Weights of a small transformer language model.
Size: 16 layers, width 576, 9 heads of 64 (1 for keys and values), MLP 1728 SwiGLU, vocabulary 21823.
Architecture: RMSNorm before each block, no biases in attention or MLP.
Training: a variant of Muon for these matrices, 1505M tokens, 5742 steps.
MLP neurons of a small language model. Each row is named by its layer, matrix (gate and up: input weights) and neuron, and shows model dimensions 384-511. Each number is 128 + 24 x the weight over its row's rms, rounded and kept within 0 to 255. A neuron's up and down rows have the sign that makes its largest values positive.
Before each neuron's rows, "fires on" lists the tokens most often at its 100 highest values on Wikipedia text that the model never trained on.

fires on: " ", "–", "19", ":", ",", "|"
L10.gate882 [ 88 145 110 135 137 140 143 113  84 109 114  81  92 100 177 117 122 120  95 169 110 109 132 138 107 123 143 154 109  99 117 123 159 109 120 126 119 146 152 144 154 113 122  87 128 118 137  84 125 151 111 115 118 121 105 141 133 115 107 101 122 103 165 162 112 147 116 121 151 111 115 119 112 144 146 147  96 159 124 132 121 131 154 133 127 110 120 113 129 160 152 129 106 146 107  90  89 151  88 126  88 119 155 106 133 149 119 163 131 171  67 112  92 125 123 152 155 118 135 155 148 110 127  91  99  99 113 122]
L10.up882 [123 126 157 143 102 110 126 123 135 149 119 147  98  88 105 100  91 149 120 130 149 108  54 145 112 124 164 133 135  74 151 135 169 122 157 124  88 161 144 142 148 108 117 124 119 127 123 116 143 114 100 167  90  88 141  95 123 121  70 185 123  86  88 107 109 117 112 122 150 121 124 118 122 168  89 141 175 145  90 151 120 130 151 136 161 120  96 102 153 150 139  98  88  91 109 132  98 111  75 139  94 146 135 140 104 139 135 139 150  85 154 127 135 137 109 157 128  80 102 125 120 147 110 144 113 126 160  73]

fires on: ",", " to", " and", " the", " of"
L12.gate8 [121 151 157 114 149 148  98 154 175 175 132  86 139 146 150 117 153 171 135  98 168 120 130 123 169 146 109 136 130 146 110  81 115  99 125 121 132 134 139 112 151  78 164 122 143 124 118  94 162 162 108 124 124 117  95 135 116 135 123 107 149 156 157  98 110 110 144 122 113 146 115 128 154 109  96  87 124 103 120 151 117 126 160 121 117 149 152 127 127 104 165  89 103 122 130 102 113 132 158 118 146  89 133 114 149 134 155 115 112 120 172 168 114 116 158 100 125 138 135 150 124 125  88 106 146 100 124 140]
L12.up8 [141 119  96 144 142 101 157 106 123 149 125 127 119 103 115 128 142 145 127 148 161 105 114 118 103 172 118 127 118 145 146 115 124 117  95 102 139 142 167 153 128 113 109 149  85 124 103 107 131 116 105 128 139 143 118 115 121 178  88 160 124 143 119 161 129 111 127 131 115 105 132 125 124 116 113 130 149 129 119 144 159  93 152  96 144 101 103 116 125  77 133 112 107 115 138 138 118 142 143 158  94 147 135 130 146 138 144 139 155 120 124 111 137 145 158 141  76 146 161 139 137 110 141 103 172 126 175 164]

fires on: ".", " to", " by", " for", " which"
L4.gate702 [ 84 140 165 114 105 131 116 109 173 144 169 102 112 121  94  83 123 103  82 165 137 128 137 152 159  99 138 158  95 130 135 155 141  80 121  77  93 136 136  79 144 113 113 145 128  67 127 102 134 114 167 154 116 151 148 136  83 140 104 137 152 124 159 124 120 170 169 125 125 108 151 135 104 158 116 113 155 106  98 117 114 125 138 190 123 180 126 119  95  91 139 116 136 138 104  90  96 111  94 157 114 133 141 109 120  97 126  96 174 125 118 123 118 100 128 136 148 130 131 144 103  89 121 145  95  98 122 123]
L4.up702 [114 163 118 134 145 142 127  81  81 131 150 167 136 113  98 137  97 179 133 134 161 138 146 102 103  99 147 103 108 126 145 121 122 124 159  96 167 139 168 130 185 166  99 156 115 125 106 156 108  99  82 158 154 171 153 159 123 148 140 107 127  94 102  82 130 124  79 118 131 114 118  89 162 166 144 143  94 118 115 142 118 132 152 117 146 130 123 166 119 146 119 111 148 134 126 108 185  25 157 152 126 109 105 100  90 106 134 138 139 110 129 141 153 111 125  98 114 131  72 107 108 109 137  82 128 127 120 124]

fires on: " ", " (", " Cambridge", " the", " University", " a"
L12.gate1297 [152 153  78 176 101 115 137 105 123 159 110 129 127 124  86 141 149 122 116  99 110  85 150 102 116  70 112 128 128 111 158 103 152 116 149 136 148 124  80 147 106  99 133  91  99 115  79 133  99 139 105 138 150  79 136 105 122 130 122 115 102  90 154  82 131  95 130 121 172 100 123 130 143 134 154 115 106 172 118 105 127 100 110 120 148 150 162 108 180 150 124 107 136  91 170 137 118 115 117 175 110 140 125 153 131 116 156 127 106 107 119 126 150  96 142 133 129 159 143 102 115 153 151 104 105 160 128 160]
L12.up1297 [153 118 116 187 142  80  99 122 129 142 163 148 129 160 119  96 161 139 100 141 117  98 142 131 107 122 132  97 165 122  91 144 118 106 151 138 113 121 124 130 186  97 121 147 120 153 136 140 129 146 145 128 115 106 101 138 119 123 157 185 150 111 118  94 108 141 163 136 194 150 144 109 134 168 118 149 121 145 129  92 127 134 124  88 133 129 139 118 116 137 102 181 148 102 137 111 123 142 136 118  89 110 102 170 105 149 133 134 143  89 162 136 102 128 139 114 129 160 143  97 116  70  78 129 122 105  95 121]

fires on: " ", " is", " was", " re", " were", " U"
L12.gate403 [ 90 143 141 131 107 109 111 167 117 168 161 119 108 117 177  94  98 117 140 133  69 112 156 110 141 137 114 158  79 166 131  91 104 172 163 185 154 105  75 123 116 163 140 167  70 147  95 145 123 150 138 145  91 151 149  94 139 119  79 132 129 122 147 197 135 120 114 166  65 130 115 131 161 104 152 139 102  91 120 124  99 154 102 163 101 137  98 141 128 116 124 128 127 138 120 108 176 121 129 146 116 102  86 123 146 146 135 120  89 124 157 140  96 106 119  96 131 125  85 108 144 139 142 143 110 122 157 183]
L12.up403 [133 152 118 110 142  80 159 169  95 118 162 107 153  96 110  74 127 118 150 114 134 161 167  98 126 121 165 102 145 144 112 119  84 158 163 120  95 127  95 122 130 154  93 165 100 130 106 126 110 102 110  75 141 149 137 143 156 126  83 185 109 111 149 137 139 136 115 159 108 165 159 124 114 106 129 117  67 123 126 106 145 102 115 130 123 113 147 155 118  99 148 127 105 167 132 146 106 161 101 170 130 156 122 140 115 156 151 132 124 136 144 120  98 163 127 128 175 138 114 114 169 124 145 109 123  99 124 108]

fires on: ",", " |", " which"
L4.gate1190 [152 146 140 135 114 109  87 116 146  86 133 137 106 119 135 120 104 121 118 114 133 112 117 178 121  95 149 139 137 113 152 160 122 109 152 131 133 143 128 115  77 130 120 169 132 112 174 161 113 127 159 111 147 109 151 168 146 159 134 144 150 117 162  96 135 101 153 127 123 131 117 113 150 141 134 125 153 106 151 121 113  81 118 118 107 174 137 118 125 112 101  94 111 113 138 131 127  83 109 134 123  93 148 113 141 131 133 109 113 184 161  74 158  91 145  96 116 145 126 147 207 141 111 104 128 118 124 147]
L4.up1190 [ 96 105 141 155 110 154 103  90 157 137 142 136 150 105 129 119  93 103 128 156 186 114 107 171 152 129 142 123 129 145 146  99 110 144 121 149 136 103 173 101 113 121 108 123 132 117 143  94 123 108 138 133 193 119 133 158 133 172 137 132 132 126 114 145  71  89 143 165 100 109 186 138 141  90 120 130 159 135 153 148 138 144 134  85  87 149 159 125 137 143  97 145 173 109 153 134 147 114 137 167 134  90 152  84 140 106 107 122 133 159  96 121 136 153 129 141 127  98 169 178 180 166 140 111 132 112  92 121]

fires on: " ", ".", ",", " (", "|", " $"
L4.gate657 [118  88 104 156 133 123 147 118 148 123 134 120 113 113 117 110 129 138 107 119 164 118 131 112 161 103 138 136 138 148 107 140 147 134 134 123 157 110 106 156 122 128 108 107 110 124 134 178 172 115 124 123 171 135 140 123 117 157 151 106 125 114 129 132  95 139 142 120 126 147 143 151 137 126 107 158 101 125 121 165  96 119 108 123 123 154 105 136 105 108  91 145 109 144 119 121 109  73 105 123 136  78  87 140 113 174 152 133 108 121 124 110 131 115  90 160 126 179 131 113 154 138 111 141 128 106  97 125]
L4.up657 [104  87 121 154 140  89 129  82 139 152  91  94 126 135 162 156 146 145 153 132 129 137 112 143 160 119 142  97 151 134 137 120 155 103 132 150 160 127 105 175 123 115 149 117  66 142 148 127 152 110 174 126 131 152 182 106 125 130 133 106 132  88 149  92 104 143 177 179 111 152 115 151 135 144 122  71 106 164 151 131 153 130 135 155 143 107 119 112 108  79 125 155  88 119 161 111 122 105 158 123 132 116 180 101  90 173 126 152  97 120 126 110 116 137 146 146 103 142 118 136 192 130 141 148 116 112 111 179]

fires on: " J", " No", " R", " C"
L12.gate405 [139 131  69 134 119  93 102 134 157  74 105 114 159 134 124 140 160 123 109  86  91 140 140  89 154 141 138 129 131 149 145 143 116 137 130 153 131 107  99  96 127 138 144 165 117  84 157 122 145 154 136 147 110 101 142 119 149  87 136 142 169 140  85 188 130 106 133 108 123 156 104 125  94 127 127  90 119 143 147 132 118 115 142  95 110 133 147 129  98 133 147 147 151  98 154 130 122 156 108 139 139 110 112 110 115 133 150 153 156 163 136 146 137 125 112 151 159 129  88 140 117 143 130 126 130  97 135 159]
L12.up405 [110 133 125 149 128 128 167 138 136 163 115 125 152 110 118 120 189 151 151 165 159 163 104 139 135 136 129 124 143 180 113 101 119 120 143 114  93 108 127 165 101 133 121 138 169 103 140 155 126 130 127 148 151 115 133 119 157 103 136 167 162 118 142 111 140 191 103 116 117 106 136 128  53 128 126  96 155 128 146 117 143 139 149 110 123 187 130 146  85 119 130 108 112 137 162 136 146 139 163  90 135 100 143 101 128 151 140 145 137  89 156 117 127 144 108  94 126 172 103  92 108 130 143  97 101  85 128 120]

fires on: " ", "."
L12.gate1381 [114 127 115 135 124 134 145 124 141 159 151 136 164 122 101 139 117 154 133 105 136 121 116 102 128  98 147 156 103 138 150 132 134 129 114 113 123 116 134 152 109 106 105 126  97 112  94 109 125  94  83 106 130 143  93 166 115 121 138 104 152 107 160 149 145 181 148 144 139 122 173 103 121 123 162  92 107 119 109  87 121 143 114 152  94 124 116 132 147 161 124 130 168 150 163 138  94 105  97 136 145 161 147  81 111 136 154 121 120 128 140 113 112 129 124 125 146 109 137 116 144 110 168  84  96 144 133 150]
L12.up1381 [148 168 107 136 165 107 113 129 134 139 139 107  85 135  86 151 104 109 122 121 132  87 126  68 107 149 153 122  81 169 131 119 165 112  99 100 233 171  94 102 165 176 122  89 164 117 133 112 153 150 154 161 153 133 130 159 125 117 128 189 135 109 124 152 128 140 159 131  90  90 131 111 136 149 136  96 120 108 105 131 123 165 116  97 152 144 115 141 119  97 128 142 109 140 163 150 152 149 162 171 109 104 101 136 132 101 142 116 140 114 143 150 125 131 112 118 143 135 127 121 135 139 148 138 112 136 135 128]

fires on: "born", " born", " |", " died", " de", " name"
L10.gate1200 [162 127 119 135 138 110 108 143 118 114 144  91 137 107 152 118 122 145  76 137 161 138  95 128 195 145 153 113 100 115 127 111 120 123 150 139  96 133 112 152 108 134 152 133 154 123 135  76 100 115 136 125 116 143 151 156 116 155 149 155 116 113 145 139 115 128 166 135  80  53 108 123 152 126 144 114 154 169 133 129 139 108 122  97 111 135 109 136 109 114 128 104 139 159 118 116 138 118 146 105 121 155 134 137 167 111 128 138 125 136 118 150 138 111 120 110 106 142 139  87 116 179 104 114  99 138 110 126]
L10.up1200 [146 160 146 101 145 153 103 101 135 100  97 119 125 126 126 175 108 146 119 124 142 151 131 116 132 119 169 156 176 103  98 116 185 120  90 144  98 127 140 101 128 116 134 117 141 136 156 141 150 102 135 106 119 126  83 208 115 118 109 173 124 137  85 145 147 134 148 174 103 118  97 131 129 133 151  95 174 141 160 100 138 118 122 131 168 105 139 103 147 151 168 140  90 153 117 122  99 124 152 119 127 154 193 140 132 154 112 165 102 102 137 133 115 174  84 150 160 129 178 106 127 127 153 134 114 163 132 109]

fires on: " ", "-", ",", " ("
L4.gate493 [133 119 156 136 132 133  82 129 158 142  72 125 133  97 113 162 103 140  90 166 162 137  69 121 132 110 127  93 107 150 117 148 112 147 126 109 129 147 102 123 135 133 114 140 126 153 150 119 128  94 145 153 131 129 114 156 108 118 102 105 148 122 126 103 116 163 127 125 159 122 169 130 167 123 117 110 127 126  99 101 119 121  80 106 119 144  71 108 104 109 112 133 120 130 168 122 129 123 156  83 130 122 150  86 132 137 131 118 112 115 133  84 119 104  74 116 118 121 154 101 146 112 123 132 148 141 158 140]
L4.up493 [143  87  98 138 102 101  97 142 125 156 147 115 126 173 115 127  92  85 146 110  83 165 139 105  96  77 124 133 155 175 138 141 168 110 105  63 138 140 162 103 131 147  79 101 121 143 139 131 130 132 115 121 113 162 148  91 186 142 125 145 125 142 129  96 134 118 107 117 154 105 138 135 131 157 128 121 119 137 131 172  97  90 143 140 192  70 111 132 125 120 112 108 111 140 156 121 118 153 136 127 139 126 113 136 114 130 142 183 187 121 136 112 135 121  66 126 134 131 108  79  88 105 123 150 131 139 115 167]

fires on: "\n", " was", " is", ")\n"
L4.gate990 [105 104 122 132 148  79 117 136 120 109 130 102 110 111 146 138 118 145 135 145 134 163 137 144 177 137 116 158 104  92 164 105 108 141 121 139 112  77 111 118  93 127 151 115 147  68 139 144  97  99 103  84 170 108 106 119 148  99  96 144 131 153  98 142  53  96 103 107 104 132 104 161 154 142 112 168 166 116 150 148 108  90 134 144 113 151 118 120 157 166 111 162 131 131 133 149 125 108 128 155 112 147 107 113 126 112 156 111 150  78 119  92 113 117 139  94 156 121  66 171 106 132 107 127 112 123 124 134]
L4.up990 [109 151 113 118 163 113 111 107 164 144 122 101 157 123 131  88 106 152 121 128 100 129 132 104 149 113 116 137  99  97  96  97 134 130 149  87 148 152 119 119 115 205 131 137 142 166 157 134 146  81 153 138 161 149 129 137 132 137 118 166  67 132 145 150 169 110 110 153 143 115 127 185  98 117 123 143  72 138  99 126 153 109 103 134 138 133 155 176 102  98 128 165 119 126  88  87 120 119 141 157 105 171 170 106 147 163 132  84 133 113 158  95  89 140 119 131 108 111 131 153 131 119 132 133 118 105 133 122]

fires on: " K", " G", " J", " D"
L12.gate476 [129 163 103 123 166 162 172 145 155 143 161 119  92  76 134 121 180 188  79 153 134  59 112  86 181 134 152 185 151 115  86 143 141 103 133 110 124 124 149 141  99 144 159 150 108 161 146 106 151 135 109 111 104 147 162 124 116 111 143 143 143 126 127 137 120 125 147 143  96 122 144 149 116 101 129 122 109 133 121 132 122 175 115 121 131 111 101 126 176 104 120 147 172 105 155 142 103 148 160 107  90 127 119 110 140 130 136 134 128 173 141 181 118 109 156 105 140 118 117 115 119 146 119 117 145  96 105 144]
L12.up476 [147 108 183 119  98 140 135  75  96 167 102 157 110  95 172 166 197 187 134 131 124 114 152 109 156 125 105  94 102 128 122 158 139 137 175 149 129  85 165 110 143 125 132 141 136 112 159 125 123 110 130 135 130 133 133 125 140  77 123  96  77 125 112 134 107 135 125 151 107 105 132 125 137 110 156 119 151 123 118 151 157 148 146 172 128 155 112 139 136 120 106 135 147 114  86 130 120 135 145 108 146 112 122 139 119 132 168 112  87 143 148 164 152 121 157 131 121 165 140 162 115 132 145 126 154 150 131 161]

fires on: ";", ":", ".", ",", "—"
L4.gate168 [178 160 136 165 150 169 137 130 123  85 137 140 117 112 143  97 139 121 137 133 150 127 104 149 118 163  93 153 113 140 132 108 140  69 130 100  83 149 143 138 107 131  70 134 142 108 165 121  89 104 148 123 120 145 118 140 137 119 110 143 150  99 117 128 151 141 132 138 159 128 122 101 113 147 113 103 121 129 126  57 157 146 137 165 143 133 157 139 104 147 124 158 119 162 145 147  99 102 102 147 133 113 150 109 135 129 131 135 165 138 122 127 167 133 139 177 136 134 126 129 122 124 130 125 122 101 170 125]
L4.up168 [ 75 137 127 161  96 163 129 189 150 148 148 143 130 102 111  62 152 147 101 122 132 199 120 136 131 134 146 159 143 128  99 158 117 115 167 112 150 146 161 159 118 117 150 137 123 113 150 128 132  77 114 136 136 121 133 119 113 142 128 149 111 164 132 111 179 142 146 196 146  98 166 130 127 177 106 139 125 125 136 155 129 188 132 139 156 124 138 132 116 118 134  86 150 142 160 116 100 145 144 104 120 103 129 134 121 158 126 132  99 114 119 117 139 121 124 116 184 111 142 120 120 162 139 162  86 145 153 104]

fires on: " was", "19", "–", " ", " also"
L12.gate298 [ 94 137 108 172 173 118 165 146 131 112 173 152  84 132 123 118 114 179 145 133 154 123 112  70 122 100  79 123 142 126  58 109 165 122 167  89 124 121 139 115 105 112 135 119 115 135 131 180 116 121 138 154 148 101 137 147 107 133 122 110 144  99 112 132 154 123 143 142 145  96 128 144 111 130 180  94 103 128 115 128 126 130 126  79 110 133 138 129 159 158 129 183 130 106 205 140 102 111 148 134 106  93 170 133 117  98 111 145 139 117 149 108 155 136 101 155 145 143 159 178 155 163 131 135 133 188 106 111]
L12.up298 [133 119 114 122 140 108 121 134 113 104 131 120  87  93 112 119 109 163 110 146 128 122  88 116  99 101 124 110 166 146 118  99 134  87 141  65 143 189 139 130 145 148 138 153 128 152  74 155 123  98 105 121 188 107 168 128 123 142 100 118 106 141 157 132 128 146 155 180  93  93 140 112 116 129 117 134 103 105  79 146 108 133 155 108 110 134 144 122 122 147 127 146  97 119 189  73  58 152 156 131 131 102 125  98 156 114  81 105 151 133 107 119 137 143 117 142 106  96 165 170 126 175 125 103 140 141 113 112]

fires on: " ", " to", " ("
L10.gate1547 [143  92 109 110 144 142 118 114 111 159 163 120 124 107 120 127 112 104 136 134 108  98 146 118 137 107 146 124 146 105 107 152 112 126 110 139 137 153 133 125 129 142 124 152 142  88 145 115 109 119 102 119 167 115 143 111 111  70 110 113 106 153 122 166 149 142 120 127 142 116 137 114 105 104 142 108 134 140 157 139 100 138 125 155 123 115  80 106 153 130 144 139 191 141 136 117 177 164 116 116 161 135 115 149 144 149 123 128 111 125 119  62 129 143 127 150 152 115 117 135 144  83 139 139 143 112 140 105]
L10.up1547 [167 150  89 147  91 143 118 177 112 127 100 130 111 148 146 114 161 161 128 119 111  85 122  80 111 110 143 100 109 157 142 103 166 159 121 104 133 103 142  86 169 114 142 111 143 130  89  82  81 107 120 107 126  75 106 166 125  99 165 109 158 125 168 162  97 148 123 163 116 127 112 148 131 141 100 115  92 110 104 167 135 118 124  71 122 135 152 138 110 129 121 104 113 174 105 120 136 100 136 108 123 111 123 156 126 114 168  87  82 103 153 110  97 143 123 124 111 106 135 116 155 134 170 115 127 105 121  99]

fires on: "|", "–", " ", " −"
L4.gate1404 [133 129  68 121 159 131 131 102 140 112 112  96 156 129 135 141 148  98 121 143 121 130 162 139  89 129 113 142 151 127 126 158 128 172 142 152 126 142 126 154 121 161 136 146 130 160 137 116 133 140 111 140 145 121 119  91  77 132 127 117 147 145 124 158  92 130 143 134 137 149  94 172 166 133 115 169  94 144 122 116  84 108 143 119 148 132 123 160 131 137  87 124  88 113 160 115 144 143 143 168 137 127 133 127 184 115  84 143 143 139 163 129 148 136  71 124  97 140  81 138 128 156 144 104 116 113 142 152]
L4.up1404 [129 115 147 157 148 133 123 107 119 136 103 143 146 142 113 150 114 110 129 118 133 112 122 149 115 139 121 119 118 154 153 108 197  91 139 125 149 130 108 154  87  87 149 111 114 108 133 136 140  91 146 150  78 136 135 137 121 108 119 180  96 138 108  88 163 108 126 153 100 164 137 154 141  96 102  89 128 110 105 148 141 138 141 106 123 136 149 152 152 124 124 113 111 151 115 145 105 107 157 128 125  91 155 108  91 153 144 126 137 107 143 121 129 120 100 131 125 123 140 161 116 161 135 117 144 118 140 124]

fires on: " J", " to", " had"
L12.gate464 [152 133 115 111 110 142 135 118 141 105 128 117 112 131 138 135 113  84 129 124 146 115 126 112 102 147 123 134 123 135  85 144 146 116 124 171 134 140 116 135  94 123 118 133 140  91 124 107 126 131  98 118 123 117 152 113 139 157 205  83 121 114 120  99 183 142 138  93  99 137 136 129 108 149 143 103 114 156 124 146 135 138 131 131 112 123 121  99 145  97 150 143 103 140 181 173 127 140 145  89 128  95 160 140 100 144 119 142 173 119 119 164 118 120 136 151 185  82  79 131 146 137 142 105 124  86 129 164]
L12.up464 [114 124 132 132  76 156 155 139 135 120 133 158  59 116  97 155 128 166 128 148 137 209 122 139 137 133 127 173 137 122 111 121 132 127 129 167 118  91  91 114 131 146 118 153 164 140 103 147 132 107 120 129  97 130 120 112 115 155 118 104 107 131 116 144 104 124  82 117 134 125 113 183 102 111 133  85 168 111 144 100 103 137 152 136 141 158 140 130 100 134 109 108 114 158 110 130 105 111  84 177 118 123 134 115 105 129 127 120 104  89 144 134 120 130 181 116 125 117  86 173 119 155 139 128 141 154  96 139]

fires on: " ", " in", "-", " |", " age"
L4.gate1715 [113  55 118 133  99 116 142  84 149 123 174 118 122 122 144 101 120 114 104 135 142 165 160 118 105 131 124 114 102 137 104 114 148 130 116 119 175 152 129 134 145  88 156 147  95 155 111  81  99 110 140 134 143 126 101 170  76 105 180 123 147 155 149 147  92  68 162 144 132 140 147 165 138 103 188 163 114  78 103 102 128  75 147 122  81 147 132 135 103 123 109 159 127 131 115 143 117 118  55  97 136  99 153 165 140 136 165 140 147 150 111 112  99 172 146  79 144 150 108 139 141 101 197 127 144 163 162  81]
L4.up1715 [161 161  92 137 127 140 124 147 160 155 103 101 101 154 122 104 106 167 145 143 163 104 116 123  84 128 147 134 158 139  85 130 162 119  85  78 100 101 144  99 125 105 115 117 140 112 110 119 153  81 130 119 120 158 126 112 138 156 144 117 115 114 115 133 162 123 108 127  97 124 135 120 102 158 134 150  99 165 111 132 144 145 118  93 147  97 164 124 101 121 104  93 133 156 145 127 142 146 166 131 114 110 165 157 124 103 135 111 165 118 122 191 130 111 123  75 162 130 144 156 144 186 107 140 141 107 132 136]

fires on: ","
L4.gate883 [148 117 124  87  87 100 115  93  92 157 129 122  91 119 139 125 119 153 128 114 109 108 153  80 110 126 133 131 105 125 138 132 106 119 152  80 111 117 107 106 175 126 145 139 121 130 151 174 116 115 105 146 111 100 127 134 125 174 132 123 125 122 175 114  99 103 102 121 143 132 133  98 134 132  80 119 138 137 120 158 135 121 135 154 116 137 149 135 134 142 143 108 103 127 136 133 147 139  98 151 100 135 112 110 158 116 125  69 156 169 178 107 145 156 133 123  78 173 146  97 166 127 108 138 150 120 115 111]
L4.up883 [132 131 153 152 160 114  95  61 130  96 151 163 128 115 159  90  94  87 137 109 132 118  62 152 107 177 103 127 109 129 123 117 109 115 137 112 168 111 174 124 121 122 148 108 142 106 158 127 117  91  89  96 155 154 126 138  95 131 109 138 123 136  98 172 144  96 143 147  91 119 107 136 142 148 111 133 154 124 135 146 103 120 162 144 149 156  95 106 138 109 123 173 155 103 115 122 115 108 143 141 120 122  93 128 125 107 125  91 127 120 107 122  80 133 113 117 117 126 138 109 191 123 128 114 148 140 182  89]

fires on: " |", " ", ";"
L4.gate1329 [198 131 108 130 138 185 148 164 144 146 107  96 115 128 106 117 139 134 128 152 161 134 136 114 115 163 153 130 118 131 129 113 165 101 120 144 132 141 111 118 138  93 124 112 159 169 135 118 130 148 164 137 107  85 106 142 143 166 120 108 132 105 102  68 127 142 178 124 125  61 124 151 146 134 135 115 160 143 113 166 119 133 103 108 130 159 123 144  57 145  89 162 139 140 127 128 115  77 123  89  91 151 111 103 139 100 138 105 142 122  99 162 118 137 143 111 160 120 128 160 142 128  86 132 126 128 106 118]
L4.up1329 [158 127 162 128 128 157 133 154 111 112 153 187 151 139 123 123  89 108  85 109 125 109 115 131 175 142  98 140 151 144 114 109 149 137 143 136 122 120 110 153 129 120 138 128 147 161 164  78 144 111 136 123 155  91 126 146 132 131 127 154 139 113 122  94 175 147 103 110 148 151 149 118 108 165 116  97  84 119 179 149 118 114 146 139 157 118 180  92 109 142 155 110 163 163 103 120 102 121 167 129 177 139 157 116 132 106 162 145 151 135 121 121 131 115 135 113 147 127 148  90 140 106 131 125 145 144 116  93]

fires on: " the", "–", "th", " last", " "
L10.gate6 [134 124 119 122 147 145 155  83 127 153 105  87  89 138  99 151 149 102 100 142 114 125 141 161  87 116 130 134 140 120 111 130 189 154 130 108 168 106 124 131 115 139 143 107 136  98 124 172  87 113  95 123 114 119 100 143 178 121 125  91 124 105 167 104 110 172 139  96 145 119 115 102 122  98 119 118 125 144 116  89 138 120 137 163 140 123 133 108 104 134  98 118 145 139 113 151 123 131 151 125  87 143 107 143 131 119 104 104 105 113 127 129 121 130 117 155  92 122 105 164 105 147 123 116  87 115 139 145]
L10.up6 [122 135 109 167 149 139 114 139 181 125  95 152 159 120 128  64  85 120 152 125 131  97 181 127 123  92  98  86 141 156 121 136 160 115  99 150 111 154 122 107  99 138 159 126 113 157 156 136 163 111 107  77 111 126 115 118 145 139 122 119 147 153 131 155 129 152 122 106 108 181 175 135 136 185 157  82 163 125 142  94 112 132 126 130 115 125 108 125 112 105 129 158 110 109 133 119 132 123 181 137 155 101 131 144 143 129 112 133 156 123 159 153 142 131 181 117 102 143  91 156 100 116 127 123 102 126 127 116]

fires on: " ", "20", ",", " ("
L12.gate802 [177 131 112 153 121 148 106 109 147 137 131 123 138 149 140 134 117 111 184 135 142 126 108 110 153 147 155 149 114 139 135 156 127  87  93 145 124 144 106 173 138 103 128 144 117 150 106 164  85  63 136 141 114 157  66 122 111 111 138 100 109 136 119 100 128 122 165 118  88 130 135 135 165  87 140 136 136 144 160 155 163  96  93 157 133 108 167 184 121 161 129 130 132 114  98 128 157 155 121 117 118 112 128 125  84 159  81 113 155 182 129 157 154 150  98 110  80 124 113 117 130 111 134 138 119  85  79 126]
L12.up802 [141 138 111 131 135 134 141 135 144 113 117 117 108 101 185 108 161  88 125  94 136 106 149 134  85 103 118 108 110 128  91 142 124 120 124  97 147 145 119 138 131 151 157 116 153 105 143 130 149 114 109 121  76 142 141 117 135 129  95 121 129 147 125 163 125 139  88 118 113 135 120 104 137 112 146 157 162 172 126 163 130  71 147 139 115 115  93 152 149 124 104 125 134  94 135 117 169 157 117 128 100  86 105 168 125 130 144 128 109 178  79 110  80 143 144 120 120 123 113 148 165 153 136 114 125 142 143 116]

fires on: ":", "par", ","
L12.gate1002 [170  97 141 138 178 124 142 156 116  96 134 136 129  95 126 146  79 116 132 145 140 123 114  85 129 120 142 141 149 174  91 100 124 146 105 122 102 113 117 145 151 122 141 156 147 161 131 124 127 121  92 137 133 124 174 134 104 112 121 141 130 150 155 103 143 175 137 169 108 123 153 139  73 156 178 178 105 130 118 109 137 146 136 128 158 158 123 124 103 164  94 113 141 123 129 105 105 133 121 123 151 127 172 105 164 133  82 113 148 119 143  86 133  89 139 126 141 145 122 151 117 151 124 159 167 117 124 106]
L12.up1002 [172 115 123 137 133 132 123 149 112 127 180  95 111 144 114 151 168 100 140 185 141 129  73 125 129 115 115 123 105 150 133 119 119 131 125 159 159 144 134 147 109 156 144 121 127 126 144 128 138 103  95 124 137 125 130 107 140 139 133 149  94 137 143 123 153  85 104 163 171 134 153 164 103 149 182 144 128 133 124 145 133 161  97 181 177 132 138 122  89 164 156 116 203 122 117 131  96 141 156 113 135 105 111 126 118 114 121 105 112 138 177 183 151 140 132 159 114 134 148 119  69 136 134 137 134 123 153 105]

fires on: "–", " "
L4.gate1608 [125 139 114 171 120 126 148 122 113 139 134 103 105 136 164 144 160 123 137 111 127 104 160 124 104 124 139 148 101 131 107  97 120 118  95 147 129 102  68 132 121  97 133 118 140  71 148 155 103 120 146  92 135 117 128 119 141 132 108 145  83 105  99 134 131 134 143 164 127 126  95 131 160  96 121 155 108 148 109  93 120 101  93 129 140 121  81 132 138 127 143 153 112 155 145 115 118 111 143 123 153 141 129 132 117 105  88 121  66 107 126  70 193 158 127 119  99 132  85 162 149 145  76 133 134 160 154 148]
L4.up1608 [116 120 145  98 114 107 131  92 145 152 110 174 178 105 154  98 124 114 151 142 160  98 167 120 126 136 112 141 130 100 148 135 111 143 114  92  99 163 146 117 116 130 102 153 118 137 147 137  88 130  92 142  86 170 192 107 109 119 116 111 162 141 126  79 164 131 102 109 143 122 163 114 111 140 143 160 127 112 149 112 133 118 139 136 103 138 144 148 110 113 132 105 117  95 164 119 113  78 160 110  95 116 139 142 100 141 121 137 120 153  87 154 161 111 176 158 106 125 135 142 138 127 108 137 123 114 102 144]